{
  "n_head": 3,
  "d_mlp": 512,
  "lr_mult_o": 3.0,
  "beta1": 0.9,
  "grad_clip": 1.0
}
MLP neurons of a small language model. Each row is named by its layer, matrix (gate and up: input weights) and neuron, and shows model dimensions 32-127. Each number is 128 + 32 x the weight over its row's rms, rounded and kept within 0 to 255. Numbers have three digits each. A neuron's up and down rows have the sign that makes its largest values positive.
Before each neuron's rows, "fires in" lists the words (lower case) most often at its 100 highest values on Wikipedia text that the model never trained on.

fires in: "i", "you", "we", "it"
L11.gate500:089181124133117088218066098138101099164111122114155146131127133086105106135120118183204155155132141179113168172095157143146147088117164157099099098171143164124121172070124178089105029103137126062072099094149126161118162085162153144139097170158105166085117122057156132144098070118142163165
L11.up500:141127147169158143130103156113140165024114167079116148162179151073151106127174057132187093123119122153109117130106158104132119075142173096156144118126136052128084142124039143150164134132108109122118133142110103160085092058177125109148128132128132157109150186179164122161153097180150165146

fires in: "under", "the", "his"
L9.gate201:134136132107108136168116135161093066101117181079159179123148152083093147168099127045170130119132109126113082190069150096057128170110100145138110156123125130134129143086151140063144129121163098121139136138144151091139086146071177129167211129122107135120172135151163113127119137196119119071
L9.up201:127121119094094164160137163152123072137106111169180138136069076194091141135151145120116096171133132095145135206131137119113131106160174177151063126076076172125110180115161085149098129116106126095108127066086106078092137151126145118118149078127121102125106145098162110126133178122104157139

fires in: "there", "apart", "did"
L11.gate6:089096123098141128098103104147160135178148127153128130133140122105183180135081152147095155095161219108136149174113131182104145096171142112141076135116086176151179181144123178129134135155120095088113098177173154145106190123025099148082179122121105111178089088138072128080157089106143159106
L11.up6:139199130124148090120096092128172111120156142089146176116094137105172127163098096129115116125140105113150128135090078170119154073115116132150133150114098178145174111179128104128103143105138121123128087178132130123119188092130119050075091090150165115107100157099176189154123145147131090102

fires in: "in", "to", "at", "from", "al"
L12.gate454:127112132124071080165065083090129122134143220078122159112113132126135141176145113151138148078134165159105130101145132167130145157130068174161076175074162075167213146109123154145112148056115092134107151128146127189174081117116159111100116116153129129124160141110101155062126143163093101068
L12.up454:206103052111191107134134141126072126159143157117131114117085147170116082117164147092107151148101156167094145101139140149161171169122096139139127171104146128126153103123149140131217102124115116139127141149150083166098139150155206153090111134182116148114098156133141162094136122131092101069

fires in: "at", "during", "the"
L10.gate248:117109159137137106160136132129133101169147107122173104072129159129117157089039124176141126145138103107094155097062133133119128136102148119186164105142157128149157156070159135113127078141178126094165198115109094121163125121138164112151157114092088162157136180164116111067151159164131140088
L10.up248:110079101134146157108140127124119133131177102088082127021104188139139150103091101106116129140109131157129163170032161101104146204182161136150137164113136170137131124108162154191121121138168156077055165122140135069191136130140118121137184153086078160139140168166152135078189135122112139122

fires in: "the", "early", "late"
L9.gate352:163158154142105106168098191096047123171146195080115160167118140190115117099156106086096101188142141140124138100097131087120127150119121058088102145118179170127179214133130156175130116179112098167184163167150127143066126085097141094142203165178124097123168130051115115130099113137123181139
L9.up352:124163135124114060131112105147100114139113121167078154123114137132158052139143147169118102150107127166109098145111111116120147097127072129120119133102124090131113159142124168117126146116169136096144132173147094115167191146062156114201089127088153160103170153102146087162174124137122117139

fires in: "the", "same", "that"
L9.gate109:121109114193121177137124110194091177131155102096143141074122147121089115170109157151106110131147117079178151104150107110132136156105139099085126133127123167074117094066102159097151117094181109102130109015109118151119152096084160168170132102112083142119155092182169079161142095126131100072
L9.up109:094072137113120094103110123174138136115103140100102138120088099115131099147140159080142089069152162054192145144169089101088110038072180131095125150045134145115135086128078145072186149167138083149108133078151120139138114152087163132149166090153138102171126094163115073159119036134146121128

fires in: "a", "in"
L11.gate434:172140090098140198156198149137125117114125102131196093072137074131142086094180151097131073174082109125096029151093141177112126128167108079087080151126127120093158151138071127109162121205134118125138116124180099160070134138089149073119148128076146102125123120146134159099144124155098122129
L11.up434:094090124138071098121136110182129180096102130147128154137116080210096118140112185141131112137147140110084085099097134130113100093145134128132073179132106147103111157140124224121139093136166089062101125174164069066072077093117168145116134150114125099116099097110118106126124119128146117141

fires in: "from", "9", "backing", "back"
L6.gate373:112126150096131150124142117139074135129145162092155113070126038060127165069107128086133180168095164112157120173182149150173155068180153101136111142109125072133145143126094092155103178178152146161129087087139109132158082109140176166090121137164138150103127163083152118141207114142064097124
L6.up373:122150123130129131175150121129104135108146142093153125134144093142115144075060140106162178118099163089134066079158133124162157103129117090154134075106153131111114103119150118137192152165091164076109110065162150170107074162101131118142143176128205069122112197105158153128211102144093116103

fires in: "of", "about", "approximately"
L7.gate361:065080153147086178139132137127130095171147094166106130085106128163073124163083117125117146163135135134191205121179152155157112112147125126202141123092147116076115065104095116168119158138106137155095110116112129109176141102188156102151182125099153072163135144123148160094114134172077129064
L7.up361:052102097093111137165192149086097117164109145125137146102152133157115115133060103191122138139131126102183128150174119100153122119152101142130153090086052184083096167125097159152119076164156164149134066103156107127172139126102110116136185076120152154121171081148167139122085081102125117052

fires in: "with", "had", "has", "contains"
L6.gate229:133098156155083120123141123129070124178142149091128085094149149121116109143098096157171158098142180159140092101145160210128136174077148126138104223172099190094088148169123108146119127135107159106170155113107124121132109059155119140120091100136151123183161079109120160124139120135095154158
L6.up229:159097113093145088189107136161125113156098156121082089125099092155093083101110078186208155110118164135170119159103193164107134159096142139148143140084116140117134170184080100148148137132107117114099137166171142151104147114086107134136159131105207170244119091089159147078065151113082159091

fires in: "he", "she", "it", "before"
L7.gate178:096142108147070048091062114162121151192104124112148154112157126168172106125149091194138139196156066097110108168170132139159060191151100110098130104092155145162172156127140111129092110192121111140103067076164110162129169131127173174074177081156071156151095103108175084126082099163086137074
L7.up178:073148144099116122122121131087101130095085069112172093141117111123159126094104087199191134117141150165124143159091137132127050175146099132124133109101136146149111148112168087093080132157122138067178142057128064197096163164183146166078139123109135122108156159131181062124129093189099148065

fires in: "the", "a"
L8.gate83:138122163135112155107130125100104134095135183080085121083054148126167154107101070106096098154136129151138055113106158148074089111119130097101092117127169110166116156135110115147178148096136142181141112141191118150145065160097187131141135084104091134113145206130129086166151106158117097109
L8.up83:118101116178145127103173097150122121128101138088161129117127064142137213129150112123174137139093103141131150106128169116142171155099141141150191078092116194151088104151177131145161155122139128167192124156118039167170163153159141095117092108099137170099117120070140187090144150175075139178

fires in: "just", "about", "to", "of", "approximately"
L6.gate87:138191118121123074136124098158178119100154109129103181012095109171139137123116080099143139091117144125184164123164173052116119151156122133139185100155126164106117113095110116174085098143178125149102118097078151146095113173089128109098162122157127161104170087130119116071153142128153124141
L6.up87:104127172133118058152163142169118134088177124165112123052127087152135118139117063157142190172153146141131128073142139144149149106135177129084174092144112136132097119127145157136108181174126170157094102150092103133138118069093159068170104087107159151130144105173092103084092137122093125123

fires in: "can", "may", "will", "not", "could", "see"
L12.gate237:133203191139147116117161061136131143110131160130089105140143110096148197171143049109182181054141116146145115137104149121120131046089102104110166155149106105167153153162132130137120097137103158137110149122142111113152183151115091071136101126148120079173126103170134181143105083142166141158
L12.up237:101126105181119123150160064125152108140089090129117151150074058092165106150145123150144123059056099164139064083109094118114133114130137158127156120144068126214146123163095079128164121151172161135076200141169158173142166146142148120149086113152103092133104111139126119077104120107126155090

fires in: "and", "was"
L8.gate338:156183109133140149148061152129112097094178135108134132176135168085095080070101155085140172160175183188118115118172073154137081141101091085053121121113163144156076121125133120138099118144086114092128089111196171044161084118134096174191185128116142128089177140138105141127152204084114101137
L8.up338:124125146131060103174191075200141133149114142164103122109145145127147092103095061158085167147115170090206152101102164125104120122167107116187142118168155108192126124106123174225106141112122113056139114129152164129111098101160087192147141186141172094163156124180184178184143139113122109104

fires in: "a"
L9.gate505:085070147147117085181117134127167099088168145110176125164137149094082139131113161111137147115129120114127088104118222141076119117094082109167092143090108148167141167185191109139147059058123134144128155164152146078108093106151177124152128131125128195094088078127116164121154153126156155123
L9.up505:135099107091090090118156140156118142144125146063130171126135062114120112096132131185135181133118059111074133114146162085113096150089212149098143117128106129058085120040119158075107128137110084148112130106088139116137101095127169122120108187085147212090159109103162168092109143077164141142

fires in: "s", "his", "its", "with", "the", "and"
L11.gate178:138154100109132080111143146097100124211132146131083168133124120115076091081119144139100103060195127131158135115131050120154096122130134089085102115131072095139104172126076077141114145136057125114127099114136101037174128141079081166137137125120130091097155096129147140124134176149098166157
L11.up178:062119082098119114194131136101119176148143138121082161096180163135097140111039185116098136117105143158125068140127122143089161142107161170114152161081128169134038119147115184119170118152128122163070107190133110083114131139073084081108032091163168143143124117080145147097111058123137152108

fires in: "he", "they", "she", "him", "users"
L8.gate212:110148142134153061078103160112182094138129118103146188151173125097152130143162107148169087160160164141126149117099135165120167162141105108164104161100117092149125125104127146099160172168122114166143126084081097161081143114191151178154119070130124129126115121131155216154163118164123212120
L8.up212:041127155112151144037126108104102150082112138066122201146115158138150141151099113117115128175121130170127111151142128172104083103163144109169116166153056097157088120102164190142146118107140067122138098118120103175118085125183144116139076143135064149106133111130140097135118097153056156146

fires in: "of", "the"
L7.gate483:129101097109093140119152161127093103135144103128132174151161201098155151134108134117122154111118151062105170079185150122096103159170145092138126086181137102149101143103138122074100102129089123152153116109133180072108143111118066067192126071074186072155121096103108095200109161144143127153
L7.up483:157112121144091095137187128088112094178078137110159138142046086115144201102104127159095192148159140131142147116125130117103086136161124132160101078108099119091117145120150135091146149087078104149210108129163189143142096129148087161125130097127149084144111103085144107122184130134116106169

fires in: "of", "one", "among", "in"
L11.gate341:098091134165094175119100143125127103099143155138109176168118038193115119114148124143167143129121100121098135163094153133142114192180121102177073132163126099108144141189136166165148100141135179123081145126130166170116119090148150157117109169130150070128116095090163186131174156152135144121
L11.up341:094089175145156168115116112140119127132140111108142101171059145154187192056122068166141122155102207056143112138143112108158101092167198162133161117109116091117141118115153169138103141124129197144171065130127099167169125150095125093092112182141128118169092151120136140087177112134160159111

fires in: "of", "a", "considered", "said", "the"
L8.gate49:192172127088164152137140145132103125153126156163159144151112148167041124109133133135110175118122136081115095109108168070106122175147147097154058124165079152150156175140171167169070124133108162134117085146175129130047056155061123166093120160133130099112149135115156137137130113106175139109
L8.up49:099123164098142152159087118159133132116150176142166126157142152098108151165133107081106145127170116103143147138124063113160120090134157138148123071181188155085103161107146148175076151145067105179135108128142104149088067143072146150096130134087201156170151137213058164102108087077090105079

fires in: "of", "from", "by"
L6.gate97:147116140116151123147156074168092145143162075169101181064081110115148076036147132142144172122127074195128079122161127173157116127082119093103117124102078090187161112084120151133143087079124140111168139091163123161126124130127161097117106181112195090100115148107189147110095178112097095092
L6.up97:103180152131166112139130065111120150167105119145124093141091110129146134102126098161127128132092132173169071154100106087144116089119144124130106099115088089179121122117055147116112133105156160080119110087114138145114142167128100108110154153108164072136173131122185166105130176105075143155

fires in: "with", "without"
L6.gate138:112139131059102128115124120158085149158146139162107109098109057076181107089087157135149170148104178115146105177141109127165091124190166135119128134129135104130123132128120097140163115192102150062138117113088139079109127128039139145099087100121161108192177115098055128081162148105137158199
L6.up138:147128153156126109135150098137093160161135107116078136166120097138142096140097062122196140150085173178092102138089125155131100105098092140102121140110089181104096108172092160163156115169172159204157140145133099107117106150149130123143191113190215143169161046075092125086103172095146121095

fires in: "the", "early", "american"
L8.gate37:072109125137119130158152185166078141107123144141171109137143126129130175119132199101074093161144128137133146072125117147152111144132089155132134052099092186096208150130142105128098162167137102137093106173134085102081139101147107173117182173141121163140131102091146107174151183082161119061
L8.up37:128133164107131131109124024203161165174142112141137201087180098103116132117115142147145114162125163134115086152126144106102082095128080080134049138129088126105183125144073153138164131124147117162159162102112149137055120158094127130160111080121136164102126153054135070081148155132143117081

fires in: "a", "their", "an"
L12.gate257:076141159115143122181148182130118172056119161130117165192152135152119126141163085075144047080116125154102152086090106152075116150157157055136127110132107153155109206112088112109202144102171068118104088154140075142168122081164124093152112171153117135119173171086144083131140134088090147200
L12.up257:160147133166116150181092101117154116080174136161172164143079135177132127081143135133108112079090099134119123132115117130149185128070146077109118148127149138110150154141126157106199169104170101168107131066157154113141176133155192153104105152136137160157083142101137150115095070088117129222

fires in: "the", "of", "s"
L8.gate305:128143165083101166178149150153098144179170112180189093155171075140120168117099104136095081140103086189132129082154132102100085140114227091116117105151128096151131209143136207118067114127130139128201077108165147197131157091117156119160091116127131079145127173081139081117126104158170148123
L8.up305:139096181134117168143148118135052141077139077161117089158155167125128122150139152127092169128104143167137103140131097155137166126170136120095072112141198121168143208095143117170135142155191135089159127116126159132136144143060116072128141160200134145151176142163137110156138162185119097173

fires in: "a"
L10.gate469:096081100122114121158091118172117124110180094152170188071121133173107106179096133159135147119147128118104118111124155086131129130123093095170108106110143098120153166153167124141082141163163112139194125157167130126074073149160174096145148199081132137050124090113164118096108131155143087152
L10.up469:146078099148154097122208141138179124115177105136190168085129135152142156101126104097079165127168151150100082103136148076111124167113122105067123164151077151105129114145131088095143117138124094154097143095126109108103129088146130130073148132125223133192111172128116129164146082165022114136

fires in: "the", "in", "and", "to", "is", "a"
L6.gate132:138134127005146095126128130166106129105138119125151139069112091055063124130166101112116155119079144161068084113143170150110097157148176123160080081078109116160140155108073132142125154203146093092112111091149110151124115118131127122178176044087115105076127108068160140090044088169147182158
L6.up132:156115115090196131114167117135104142101110046099111129099109120078090110107084169123152145083089087175115139151110161130108109152127159138118070098080100128213104113155091176120168124153119131091096119138121095169108145170129128114132136071141155108068133090125173115101141163153175145092

fires in: "in", "to", "ft", "from", "on"
L8.gate202:151176147125132123148165108160111079115116162068118056095120075102074155081147122099070079188115076114133112154118097122127110095204139175105113153113133125121175198141127130141104110204122101156147117142185105173097105108173111111134122119181101128038111097041112085107143143142183085135
L8.up202:136113133158124113093143139107109112137136161105123099148102142077097154089129149112175188157114162090133092107134112156126116124146108166114115056075129176063149189146216109140115095122157092123062082132108111137101091091132175108136059140152079095096151202104111143124136122133166152091

fires in: "it", "him", "them", "himself", "was", "her"
L10.gate86:132116097086126092147080167185177120107105117157111154141172094151177121165099083127141142124135105130141169127169126134093121164085158120144165106100169127154220129128125132117134147123092097164190111100110130103075155071146075143106118128120088154091090147149133076119146124161102150143
L10.up86:222118177108150153172094173144142098129140114169156169160152114155189144172103094193113136136087148123169173155204094151127156161082153157103147090174130132153095146127143138098108167085117105132148132089119149096076132089148028145143102112187094131127134209119137094114162099160093176127

fires in: "the", "of", "to"
L8.gate139:185115141093109123138128107138138115166174126129170095152073100133215152133088082109031042098163164082115103141142109117144135145157110039088095132127116135109111169089126173133137128113117119159150176119149084192148125157118136156097126108146087116104152127062118098087026161125071085109
L8.up139:143180117165125145118142110139093160165104097075119142104147125128142171123164082103097171101199142075140119163134170066114127133144118075081088208097128146131110187132115066167149147120161105110185132087127121160151103119131143143113138134158106062130142109052132111094178131161127144160

fires in: "the", "from", "of", "by"
L10.gate295:145117173087063186092175088158090103123174130153163200036133145075184059141126152138140067126132134105133083132108132121124127113130152125125125094074051162138128153110136145092130113102158144127139129119118108149176166149100177059080109094113096144096077149088052134129097186143143081138
L10.up295:138112176177137179195113063096166152118102109123112175149076159127151160078130155104096125045096187135065120174113131065116152080169149135171098113135122115124123142094150112116121145210180156120127091159128119158163126100096196082115097134085110160146131135085109142043179135158129122147

fires in: "would", "could", "were", "may", "should", "did"
L5.gate424:092107181107134094128158071101125095103150173114090153155111085043158118146118137078156116081115121162072063086168108161134142139097160127148144086082126090183143160167146127157165104147181134121128154146152099084162139142156147164119140129099157100115095118156112234075132150110168124092
L5.up424:169079185127132143117138155082119145142068155150106116163098104090078180117128173075163149071106157088097108127144109168136153127101130142175173119093156116177101201079132155136133130141178179101161156137204118163147141112120101158133070125104185103073086142124120138142127108074177100122

fires in: "was", "as", "it", "were", "is"
L6.gate277:168177125129099159140103119111129111156159199110114194182132096102194123157128088157134059148137134124125129129157144131058148136117116079113201166098138053128079156088153120151118183063214128095134107136067134146089144125141097123094107130142131085129140148147139162144135043133152122121
L6.up277:181191129120103126145071122157169112089153188140130147161163133112181136163143110140134077174159162138109089150163107136081131125111100115132203143138115101133087110141120129106110145107171156039114060108100173156112101106197156108088141144143158128147112165115108144164166082137141122108

fires in: "which", "it", "that"
L9.gate193:122121141069146185140112117072120124170064143134069106133162146108140160170105098155116103118118142120174070115137135157040077101097127164139154094145058112180179085119110165092114116105139093116081131136171146100161173113136126088165161117116098147140165116109105092193148123147195152084
L9.up193:124176135149103135095109104122159115163127166105151140141092155103148119135092080164143093118123128157101127164169155176078202093098160171155088175101131156107129143183085125131164105144169087145080102168174122164151120168103145087069107085124138075148093161069183110182083063138163158138

fires in: "that", "such", "the", "made"
L8.gate344:127148134094137068085148173068087100163165189117122165141156132129101102137115115075130156141135157185128078140179148155115159099159097087144092160115096087134069184096115084107130093110152126158137069099090067204109135139080194141130152124131159133149154143115133126139120110122109103106
L8.up344:141141106079138128083098173148154183119101138138086136101122101122156099108122135075114117140113155091167091110147146135133183112114071128155122184064161067129177077110157166159088162152100145159165136104171063139163184095075123163120128053097129114073103163127153151107151121158095122180

fires in: "s", "year", "place"
L5.gate118:141095109071161112124138100094144088158182122101194180155140217107161155115132143096112154087124125115110138109151164186068150087150088144123099119180114118122123180167134083172138138144099077108092137088143160089101136075132173112197112145111116154117153155126116157156195113140116121076
L5.up118:062078140080148119133193126132123096153190130152149112120145185029090130097155085095135161058089175109085055071131080089104123149179137148146133134121115159127123153109113117156150128141152110108104133160138155139118108135134108136185132175089178131105149119138155141181176067209119145140

fires in: "to", "the", "an"
L8.gate207:082134097139140129141164177121085099100185119151131068122097112124106122124129122151069097148071134134116137111136105103106090114156137101067134105169124151114146147112103207160147076104159122158169166130153075119076190089094134140185149091160194117144164168151126133148140121113045152119
L8.up207:151164126139139202145098103059040111106119118117141180196105171106183085108118100104127165138172154153165148141099088087090068101175109117119122088135132101120126153097141188162129077102117126084147125143118162117099156074126181154117116094130108155079164127090138107095102089183138140130

fires in: "and", "for", "in", "to", "of", "a"
L5.gate99:149143118128117116183094123184113135146125088085139099149118096069123113097071174125140101130132137106121088109113114180140147144121122105146076155165102162108177142167042169076113081208166124104140077170112111151133151118143143103099084098129136119128142122071174115123130163155087150173
L5.up99:105120133086209176121103113181115096112123099098079174088152107162150103084139113163119145103136109161136064121092147127109163097156062191164115180115040114138144113151127135192127081202125090132168091107077140111096154164134130088130161126101121142094118154106112127103146157195126113104

fires in: "was", "were", "and"
L7.gate84:183101134116163134129118204126091131190144160154050172178138194145092156066123173114153076117079102177121169116130154170164086123111097152138147108138168084162087129173145070113141136134139113175177132130120155117169107121127079106109127152150129081133174160111125208094179132087148168092
L7.up84:198163161079151092144151164149138095188161155127090134107160123125180145126189143084130125083075128140158155127139163072142082175196102116188174101176144120157156103069100096138182116084168125109106121152204114100101124057167108142091130155124141090178151100055083179125077135144157161130

fires in: "as", "under", "at", "by", "became", "from"
L8.gate30:168117094080100107185116082149153133164142122171173083101105145157109124138126122116088119132147144108137090167172106144087108162168062150122109159103139103119109160106111075163182163166128107159163129153165130151085162150135156092103184146148114162119112149094136103105106138156047120100
L8.up30:144140167109175137096100117167103118160103098098150069144125174199115106112109137078146097134097168095141132139115148103163161195070128207142132177167116141066169135135140121138181148100145110179085131150157185146035104121180153191088099135173165200142138094188095200095173099140132132112

fires in: "at", "to", "along", "from", "on"
L5.gate132:129097111122128142113147119116082102147168140062123132134139155074141161118096130092082159097115189189073092120091102150115131195161147112099136161122143143151157137147153153149097051109113136171180186130131098098224119145137115148134158081084198086140149177064138196099151143129174167118
L5.up132:098049096082095098085141180128065101111104119149085076124090133110073140178115123109114156133075092187087169128092118129099097164151115130111115130113101149120118101140144128117116129118119148109204116162135120156218091141157121145112127064105110163119181201128158125133125097124108127087

fires in: "there", "both", "part", "those", "some", "most"
L8.gate157:157097096068116165129119106156167102137131134127155111073142041152099133148166100135165184133095157171095139156164172112086135171147201101131158128146061143130157192115086201070141174153151151097101108154097118118122196108098137115160132111125139130172142147129079099142125103180149184101
L8.up157:120042170097073132161132151147122195130133141110112082110130165128123091119127134103140149098122183132082100102137108158130152102136139171161143180080142121155168117127103118047177078135156088126105116196133168106097236149124071139114114104132089163158146127144113153170114134080123147114

fires in: "a", "its", "any", "an"
L8.gate153:085197126152177142183084153153143140103146121125185123148095086160117138132128089058083165167171103172163111095161096137065139069114101110089084121186110134136102120136102092117163080126168072137102182105090136077122104107129158165184113147132123147068155075116149146121131166133160106137
L8.up153:133069140181106195129106137149085086104137175164179133145105078098142160125146120074111168156121129103166182058116115131167197116075113154130152167151096157159108174149126166112123190107094151165172135114053146150151101111137127146117122133062178146143124131090174167129116116164119111108

fires in: "there", "what", "giving", "if"
L6.gate367:169154110091149160138184064176143149115123156073148132153140130160118163155139127114200183117111135080136098174096135138134142030113121139066147129068121137141117071126110112072155100166083084135113136148084155184135176129087156093187187141119156105131113152097110164180088113130194128060
L6.up367:115107097086142156090145083159169096117110156136100097118135178192142135175073118163186133182124113176116110144131074157060101062107132118168171135098104170102085085137122171047119162114156168125145155189128146101180181123098144171152121137106175126147115109072090164183123117119161121154

fires in: "a", "well", "part"
L9.gate438:080152080109136122103118116117119104097119145091134157074175113152090088125152122163161217101156170150105128101106180092127094154154123111087119107131086108154074193154190093083131032170136058160107036134138143161109161103053121159138080167105210188133159096153131161104100156109159102131
L9.up438:132104097178125155137147130153144084139143172138135194073136113132113125150135173105180133079145115108147149123108151083177106122163174126090140104126090144094116161119154096133163178192090112185082105164100083124124152105113141083128142167114163117125140119181115178139123102120117171123

fires in: "they", "of", "his"
L8.gate370:124089188102118129171104150132171119144139160089127104093142091132130146126096094142097104100137138146127106099141151116078170142148169095134109154073122109134146114181114167133038115153180105103134028164131140129152161107082087103157171128074171162173130136124101137160098112136042124135
L8.up370:159114081134211151087097097149156146166163110182137117093143089136081135144128101139120140099179083181126129164149165153106111101100127102167113130099050109137071164115159137131128056127120132128133103122095177116113164086141088106155136103137179158154152151157122085122151167103130105106

fires in: "had", "was"
L11.gate99:170097176138137184164132103087173084212170130096133198131109130100134143159099159131091130117159125091103089134115142119102153110113184157098119132158129159125051102172116107105149180186128117082163159092083160136137131130135123178104153128151131112170111130137108165084133133191081099137
L11.up99:154098168131140096126160117094089105133183144122094145102158181140179102178115135151161189124094141126057130154119095138117180186127074102093153128125110097140116102077102120083110167085114162158136141129132086161082096153126124131045176111157109165136088105158140201127122144120146093091

fires in: "of", "in", "into", "to"
L8.gate270:153111106125152127149078119121084165088187116100186129142169090171122123128130094107098103127106136056124152119142184138159088168109169120156088133171156118114112177063164148162135081090104128117112147107114138141131123128095170193105129125154134054131124161103153129180123132105144100076
L8.up270:094121171111086104122089114093049083055137191066106154121091174146130146135150089096124135104101125117187139136140150142112089147156160126189161121140110105142048135146121166116112111104174130135161127138166101198106125145133097198160145141142134079130104148137082096108097151141130067147

fires in: "in", "of"
L6.gate130:143177095157131125117118089096110116118138183131132067110137120113088091120123116120098116130112169142148163110125168096096136055153097131187123129121110097071173198077130074138142093182160102148083187132119142132174083108122145113148146121141113121127096130081111123129121151158160078120
L6.up130:145105103095138121138130098102115120092141154105084108093138075121154105115170142098109141119097131162125123159123194156138156039113059130141146170099143123089101157143117195124174143184144093118134146122143139151178124126146117099115068132141079169109129112085125149110127124171174106093

fires in: "could", "should", "can", "may", "would", "will"
L7.gate479:141138156113152167184171087137122115098086153093127174087162076155133114114096141059169099132097162172115093131146132149132133135156109083170120083110124141147132168084166123132167063151126147078118122178109127114097119085117113177137104126068109144111147109119175163072133141170118153145
L7.up479:079142125113125138152108090117107157102121081092170121111187120155187116102068117146160109044132098142031108159099150126102104119158126060185117156098130138152099092081142145144125182103078175108091145205112135133092163076161118183139134099076167065105139121147156120145123077120127107071

fires in: "to", "of", "such", "only", "both", "which"
L10.gate57:114090125100089118089105197168127133136199154095119108128126128137139058214177091139142131188118155094132195153106122131137143123147191112183107133126086108107102189100129107117055141118135182138107114074078112128135107155090117161138164098103111133119148144092150163131114088081125115059
L10.up57:156108151129111170112136221126126148112173100078146128151132088134188084119126138093172139155132074160173156163133136115145120146087149149195066095139059105128117153137131107149087132146121185152184116138084153152100084128192152100148167145102091097133100087104182088120142104143180106098

fires in: "was", "is", "measures"
L7.gate79:165142153110186124079066101039112105121154179103171156118142096099117188137104107072141128128115171131120147126161192146094074133113100169194182124185113136160144151141126144128103146079186112174147179139073145123061120132157150162198099151094181145093107181132123126075188158156101088096
L7.up79:126127155122086130134122150137131146089143142135089105061107139103121154129129176132194144160075150179155124134122076104169150141092107108132207084132098120115150123081080182127136161088131137104104097127156118111101163152147136140131191168137078153123143158177134095124122100133168092093

fires in: "i", "you", "it", "they", "we", "if"
L10.gate151:089124182113168128125113158143109102125117155018131110103109166158140145112089127126171103158104132112137110159127126119059155115143146133144155128126123137175123151063081159078086105186174120066099134144149159196053144118195178131078171173143130123154170131136172188173130104153156087125
L10.up151:159125097071122117097122044165166180079152118089129165054181119107101171164084114132122129117127187198111115114152111125105127111113164131167121140152125100106118067118111093133169110148149106086091075166098134159196135066090091128093093109101122146122162146095188142093133149181108106088

fires in: "that", "you", "who", "i", "we"
L12.gate280:038156136083177086130144121138152119102104089106119130136134135090166114115152053125144112168144129140144044139162132145117160113138096187147095177121155041144080110068100127117131072128136118117105107156110182093128107114118155152155124120122052143120193158115126099125132094194126178123
L12.up280:110151145125120149099139178147091076124113160078117095087122134179155122133185122118147135142126146104118222109124119146062120091167092106138140081124068121110110093140071112059132137134155141164118122153117154183123128106109155176155145127094072128119157172111128161137111140155126091122

fires in: "the"
L10.gate60:155144224113072164148167108090078077163090143120132125119123107104151131153087133134110131110195104141095158132136101117153144144123094157110126108124161159174114186131139165189133147139194130191159106121118127109140153167096111136154210143090134149173165142201129111144185167137160134130
L10.up60:168153094136136100138189100133203099183125085095106091092119147162121162082151170135099107133178164147136194144162133163165130151100143156118183103115158158074161092131129107149145110090088135126140138131104104091146096084181081149136109177134093094121066132156156096122160163078150126137